{
  "num_hidden_layers": 13,
  "hidden_size": 256,
  "num_attention_heads": 4,
  "num_key_value_heads": 4,
  "intermediate_size": 768,
  "norm": "layernorm",
  "norm_place": "pre",
  "parallel_block": true,
  "init": "normal",
  "init_std_o": 0.0,
  "optimizer": "muon_variant",
  "learning_rate": 0.00161,
  "batch_tokens": 32768
}
MLP neurons of a small language model. Each row is named by its layer, matrix (up: input weights; down: output weights) and neuron, and shows model dimensions 16-207. Each number is 500 + 50 x the weight over its row's rms, rounded and kept within 0 to 999. Numbers have three digits each.
After each neuron's rows, "fires after" lists the tokens most often just before its 100 highest values on Wikipedia text that the model never trained on.

L2.up532:506505454482529475510480532473615422392425385547467467477478457509499410481576461482459470449470456555483449502488473459493535478462522479542433478564486503532535528482424437584521450482544596484476515513498555474551456487500426456490406528428612489587525564514514438559515526522469492473566435488445568494500474562509508490579475536483428561591558590566479580447517525500473511568553440471474533487496431444542534425445379502506455433600451425446442510504473499408404470536487400524438465507587535473606518454485499526462448494381521528568502485566477616506519415511509429458
L2.down532:580508495476518547481587509425485474524553500528550561438484497552420442484527519460549559430408540430438467500445438502545486458494478470497529463481498549567479520471493504533540415526547559507462545514555585402486489519561519531551469472531520491477543466542520479473543500549445489497537477496640464552556552511656468525425471563548494582458560509455559547463495401428454523445533536460500437590427529493438584363427583457464384496467436385414494520527457517495593542477472499506379511502547452488363464577466539486466504539423508436555536520478509476512398533506502437504
fires after: " ", " b", " p", " P", " A", " F"

L3.up537:572492436518554518405384504534542432465419549435545503519604415527430501542511538510470505543532507445517449587388584541588444547510485504508437521551541543588470569534439394471560480526495565517497523466488558430479534442518515556495512462415612571470524602492431454520437550537476453467584505481502498517450511525492534507498454530455508602497516556521500553437467492533421562599524555520614674518496519503443554462403537581492480531433470411458491558581483509434463499582516474476566502415545563472440507566490568480485453413499428401530505568524533499529448518558430457467
L3.down537:675456510484513537458523572527509500460472525462491532456500457469516455484577449559569509501379479398485432484508595514587458471448456618540489439524415509542496589466509465572530386601549494513431561535593578521529410485495511496362585449440492427556486560502564488495561489514485548522495495568439511525472508513528459605541445542439497464536503543501533516517497529461534398493548515483453525521439491504465512520376612583483447589435501496393456480473438519506434485467495417397487541433590578569522546508537584471535518547455482480510508473496554448585445584500549480557
fires after: " ", " re", "ol", " A", "l"

L2.up573:571624594518512573446633498523453502499552435514473473510501410562518498519504514474495510420494467508554483403543454503430449502539456426462450548470550481467539539526460555566525457533593487508498458536488463513556520497537561519439373608472521476538484609498492467424511518567563538474515478550516487545479365443470462518488419602515458534565545532572428518511455471546550466513530476418475492534528523522518396564408441441524503508506504573506439483532497486434461516489444539498466611634460484538548490594545451542481555455427602456495448463524484450464441550522480409534
L2.down573:450487458486559480590499620494359581520549499509484501588523499494452425409483442496509465508494566482671542405414473539402437460465580481490569451552484501546474508515465523520539424475550587533521515593544542401538512478584477415550536520497527490546496469486521500579559433489389501492484427457530522451527443513543473555553492524555504454522535359465505468436450413498537580508537423466440466512442492535494590471534512495568487624462379430484607518372483527546603582519471483475468468405477454487481431492466524519497548490531541576505514493443478502519557453531580532499
fires after: "v", " b", "b", " h", " "

L8.up671:497536504512531496479553585552445469410465478460452461520504486486489481493584535504557536478455512534456469402474460562446530544515552510576536558503485468431529402502458522416469436432539498538542472565495581528512502453368518411456528483493511549495555640495437436517467565410495453400456451516533499602500434500527417463453416557513532539535495550372472548465544506473505574454654536592542515535524522470588418530510654446497402431476422463483478493611477560518499498503506547515560460518447474568544519551477522474558527409550480488496512556540480470416551467462507554474
L8.down671:514478472439503465558544522509467541410487516473529494497389603487476522505512554521438500485505569495472550462572445511490485548417521521486479633401462552525618482462592549471575461427467491557531371480500509497503432408489525505603512450560454476550543452531480521475532453510460566546545500503495537509469370474512561630465485485534464531527497557564531527522556455462474556479443467547500482482613506520430495494416444574453530456526443491471502494508538487501619431545592569518492440565536506510521529401535484453470539476431544517443473458456577434518551549420474493518
fires after: "e", "p", "he", "f"

L10.up207:494451529505481499520593486482458508576535503495529546560469474519541474416603485619529471561399480381473560526445504537452470530454543521527445544497504529438429487537478551489516538522516431445594525522525521541431455415529486571565416475514526442441468469433579474449469519453500544501518493449432476525550430547529470458510402569443434428469584541508527521565645459451504415514517562563507542532492437478536516587513571443548467454459481536526547483542488446417408367573512567444538503526592405485498536438519507450443492477510505363491536549499534486521505550517576465528
L10.down207:391444390473467443459415492573560613584476439579608466535545510459503508447452469457514528568503497507477415506520464485548465580465550515550503593638529428524477488444582544498460521494606575475507494470396641515457568559529398475500495560499509497506481521480524523447490486455439505504531463494607479544494560552446525499522573492499599530545449534489447566465482461507533520449517381640502529484527551493487402493496462529467555474371554525558458549459500553538485457371529533511425460477490422491503573555498461552474431430464478532440541500457478524460561428460429504557
fires after: "p", "t", "ch", "ag", " P", " b"

L3.up262:430497486550454563461511560509489489559502467450546468410479506533473539483596485499535537533539405530473547572509492453455454583507480491525493496457552527526506577432536508458593482437573407475542452549487434499562520453418525517453512557467423491499482530571478591552404399461523495455474476459376545580607512551491473520436507502513548586532512522378589504572456493437524498499598536503571475473453601409515524468448418528421516503474515425591576536542625482521475546516478501439539522616454471521497450453454539460479529490460537493454474528506514549470535541511548506522
L3.down262:524524504466466406440528536449604517452392509594444412485569596498566507416489478513612575343447549534512620461532488609597544470450500484545492485576464519537656533537487485492397549464485602542484468560443559466520520542542440474482439481462502525463488471460459519530522525477454428581454514470515460505434478471474450473467480501522530490472420548421461531441493498547463541496529546447468413560472477487503458411489476413464632474498475494457525483569500570396554508520443415494554539493547459437589492560516513550531439519538511495487498502522517464618508439513465485469
fires after: "at", "p", "on", " w", "ed", "$"

L3.up96:530528455432465450452601466550544362553410521451468434547532523525468480496595553431482428527489528407450591490508446568558462550476621540566457517556493549565480519540447423514477421541597461512533526489584413478533483460480462458483480462519514474502589612468533518506424495503479470523484477505455562436574541565508402485626459402596530570619461571451541509474432473515481502530489441483495508560452543495460432455516536462545494543445459432468468560505524549472533556536463500557443437470448609439478575534511470531454425561421458529515423527450465538494525438441593398437
L3.down96:542463532537526489489437569501521533516488485444531546478439540439486526519557586389567462637500430471484510496492537449503463497577515449496537625548486387579499576541512472521506452515431517482506526534521640532520462543490528550530488548495417396487507517569518494448537507471400413423541427524493540413529536550478510454445448476510507536387523474512495485579477519436533457510543610493517509472433426497523556473575489568581422527465512503448498500633503418510556503436486463468375512459520602495455525495509441416506519422376419483498597542525467415418518534468558521478
fires after: " p", " f", " P", " F", "h", "i"

L8.up694:576536491554482536483557567487466538437542593462436488446463507479503433443496490429538495525623500465497637471638440512491553537531583446567471471515563509423413564563554488504525522460526455445581502557557426577438449413455431597565484566452534506460537542412534424428401507560391523503535507561476452512607517456586439432524493475471467457540495444490557556543437474528488446587547431506462459445444496431483520480498448429484555465479489480483480518542397556516512551472532566524519429578548461524553461484522400467561551478488415475491435488414478496540495528460513437486
L8.down694:559402543542473370536579509587558569608557558541525527512440492459571508524474537408470453482481544438449507488491543509508466429474539522470450505529488451475470486508561503488442460435517486486531439499507605505516480574452535437459576534545438534428500552489456430612398450582504444441597466433544525407569455511542422421471482419483496454515479454493565351434448580516483502554505526473474511511451543510492520497479418485459462487567515471516492526504547491557459483420600556563545437449469514532597519526509527551459483529490518567450443469379487532519564559457577509513
fires after: "n", " C", " c", "p", "m", "st"

L7.up487:532478594556493472466458513499579483411478430525501530499564526418496475502523482524528528448542588494431612450454541517411464476464576603564570451449499495559511588523543483548498528565504570582507483476571434572522607589474514487473558420471453583408465465452500589492426489563452551460546449554530469472451425489514534423475487547430560489438498463411509533453507501456556515556582532513535541501496597530605527476457394400574553467458549527527461517444515550452493518485613389487513471511416520447546523530402450523487495494471450395561508588417491503607614473534480548482
L7.down487:506521544429468543537457454561476505553444469516526504549480496535481469485550568480415493472481512530564488440519513505505545453467579426531541528526437544532397580480574524461599467540475544481454612569531605487483426544524506570488428547473439407637476463467496522591453517494535452573445427524464586490351470549615392481577524530480516515517577523606431603489493452477544457520448514489469546515546483485438566476480478477452494430546534435490564454455426493484511473567431520478555507528533422540450428455492545365438535485491521560497534469491538478496504417477502460376
fires after: "p", "v", "m", "h", "at", "en"

L2.up569:430553459413465465538493472448471490482473447580599444501505476537567522470498534529386433480574433497403498474477503558548507514470525491570458538567536484546542444520506511519493531565516542461457504477481528473444533434494465551542508486475448505507491446446579534399517562486472501550487442455532410597480565545525510580408446523535417483494439499530446487526548532543495503549492534466441470514443500401438508465524403527594516570628507499482481538476608574437464549532495442544365476575619509424474524554513443456529544464534436540447493528426497522477563404516537495497
L2.down569:463488591521546500448456504453490419495486505515464381413516448439449475533489570488471498543440476546515493478527498550532493505538528531443469601538450527450537526553444573446454419450556532476501471551455475436596557448594515452550555423560485522544479492541426484498400444530500539532531496459553504530483441514576535481443538475481539576513510372456529517547432439481561511405562538520625496496452435569528486475588561490412468546385507454553430509420435426504462469528525547534581543532429505490457526497464567509544549464461569475469510557520578422414528508517365481520
fires after: "on", "l", "u", "b", "ro", "or"

L9.up85:527537471593497488578539458442512505533550573572545462576550384488509481416521445600528492586516544469433484535516501473489605526475513497587471410500484499596522420462549542579568519523554486537521458489625371579570509461524463550481440501567482564400429560421520497461474528553462551453520424565451544489479517468547445405547440430474505518514488430444518541476572539428495489517478437513517468473523566507464431554458490513445471373501564471542481457495454484425497488507476510428499382514492537543525497496460405529514459427483447519496458554583500549508448591539583428520
L9.down85:422521479518468469461557499462621505448528504504491523570442508520517478503438513540467530440459429544467448512478390459485500567512571542460545463441503499443480499539591528492400489513464543501542418492361518438473537531469457530500532589479595457539519431522472523608534378524492381573520572570505467486516467524454570526540488516530481450415521490537592468457549489537445501499463523541558541543524478438544461479541518435441527536493550422490468564477574467529459499492521584530427493508484463563432471563498580619470492491542517448398565469386484518493551439473479578500
fires after: " w", "b", "p"

L3.up180:467563530508528514402582522514504479531480550469569517540581565487550486400505457487471591516488566469459556513569517575494483449488454571509474492470461488469495577490491440478477509441524422550452494577475507457535438545465428560664599517577625522472529436429492453456445442527513508534597436507488456551552508450486445482561593401499562512526523553548511491487461577497537446492578472534500514424464526397519471493470394447559467496413507626479507533621512437509542550536475468480598436453548481512486481425407560520495557477412505486521440492445436468496500436457436459431
L3.down180:523558544486562483486520443538539591493548443438464484474494504529482463542555417504528463390499455596511447486540529511456478428477486550586402586513479444500561457486494556591461547505608554427548484467470437440554525472487514512414455548530517564567416499398498527519550533644464478486396489418417512548551542515584561505524566556513484418506477425407550501429526554517452506480443488465560545478516496532570523526459452486561485504435502555479469607531545442427435532483369541481489543543446498517562502419487508516509476472508463413514524575519517536549410440546465490463
fires after: "or", "b", " S", "ar", "s", "j"

L3.up93:544426502562565566517450591581467443485517473468523596459495468558524470458480559503542497531400531571477578519507421436521520508464504512500495419480427410491569503446505430457528564460481528476499527364524431560581548530443474486484459585496450593504415517453496552526503471473467524510435453491435436458544468533418503466531464523440548400473507489483549472536485394452579619475616569486494563433426490460566581499481515457432464480526555374533579507427569483541587550473512505509502545490558463486580501465380503515538548545501417495502531498585443514462524453462486464495
L3.down93:464503500415449518505591460476572475570535535476387488527550523502496488531425565496452441461434498497409471423528466483459528479514465506520569547501527458498445601488412622508478491447472597565452515545586561487505465542552451477510507503500493528611480462457573442489461494484574456564460558455545457626451533583505545492505537381552507549432433618477510549517417597456452518490481478456534440478552566499507560494545425554507541542505574502450497522540423523484503506475537515463535487598434449498430455539472542581570546460522641456407457457523492404539441439538501623484
fires after: "or", "un", "p", "at", "ot"

L2.up175:581570519448509443468563510499506470540428558502520534639491482458470479475529462526457505475459527499455469545556503594539553491511415490530352538575449567501402497514533488501579543432532510480465517560456486484447510502427440504610579433470591526421437527457537480528615490450496544575490434452511556531486428552454513478618479412523536552511507528548497457533504577525527528575379499486427476465580456445547441473439404482546442454559527446482519421505546496478458539532466429460450519504587454510456547518568504492431475522557433540462502379460478431534387420554463544474
L2.down175:546513532477432526488435576437526560570570440514424452462525488538467529555457518500577521553524416546437498447495453483435438538609548563404603500525502416444615527472451453448490524484469474500536433464483485474571532453475509536411452538535497460496530509470415537466438491594460537443492518550453419442460516484516459530448472516504512394521600426448546482462557419504527506504561484502496424524548510559511481603504458604438560552411548521608419564489443545564521464476576510582531506574460539575475478367512529514507446585483539441517508484534401547519507494502484541536
fires after: "on", "or", "u", "j", "im", "ac"

L2.up31:480525498493515428479519491489547522562556464477394384583484488389507580470539505413463555486458533431468502394485559487468509583460501518507468515479437480503524509508474492487539490455509519448513496570532497380514544548578489444493516609515591566533496499574533479557477521521491452481520515552496523434430563527520520424494533542560583620442479487589434489507473506560528503523640487545518444446650537488493533551533458516550458467427518419492410490569495539508531468578536492545483459541475599475518489467515548500460460487530501437485391474497487482538539488458567529521
L2.down31:486494503477570565593537535536473498397487507495507544547544460555500501434426423574577525550518466478566514401616502448457434426513462528479538580510573493528513515488552485431593529425592447458453439552455563512464488434521540595489478466493455495459581462412535540501505478495512479561494493397541504497526477463524462577568533534421460436608493474535473601530522470500428572450530492479531468551545433551455461434480539580481552563491478618551563459448550586539518486539467515478386453450503466453484541455527482419413460537508485509428569546498457532461494544441532480537
fires after: "f", "i", "re", "e", "h", "s"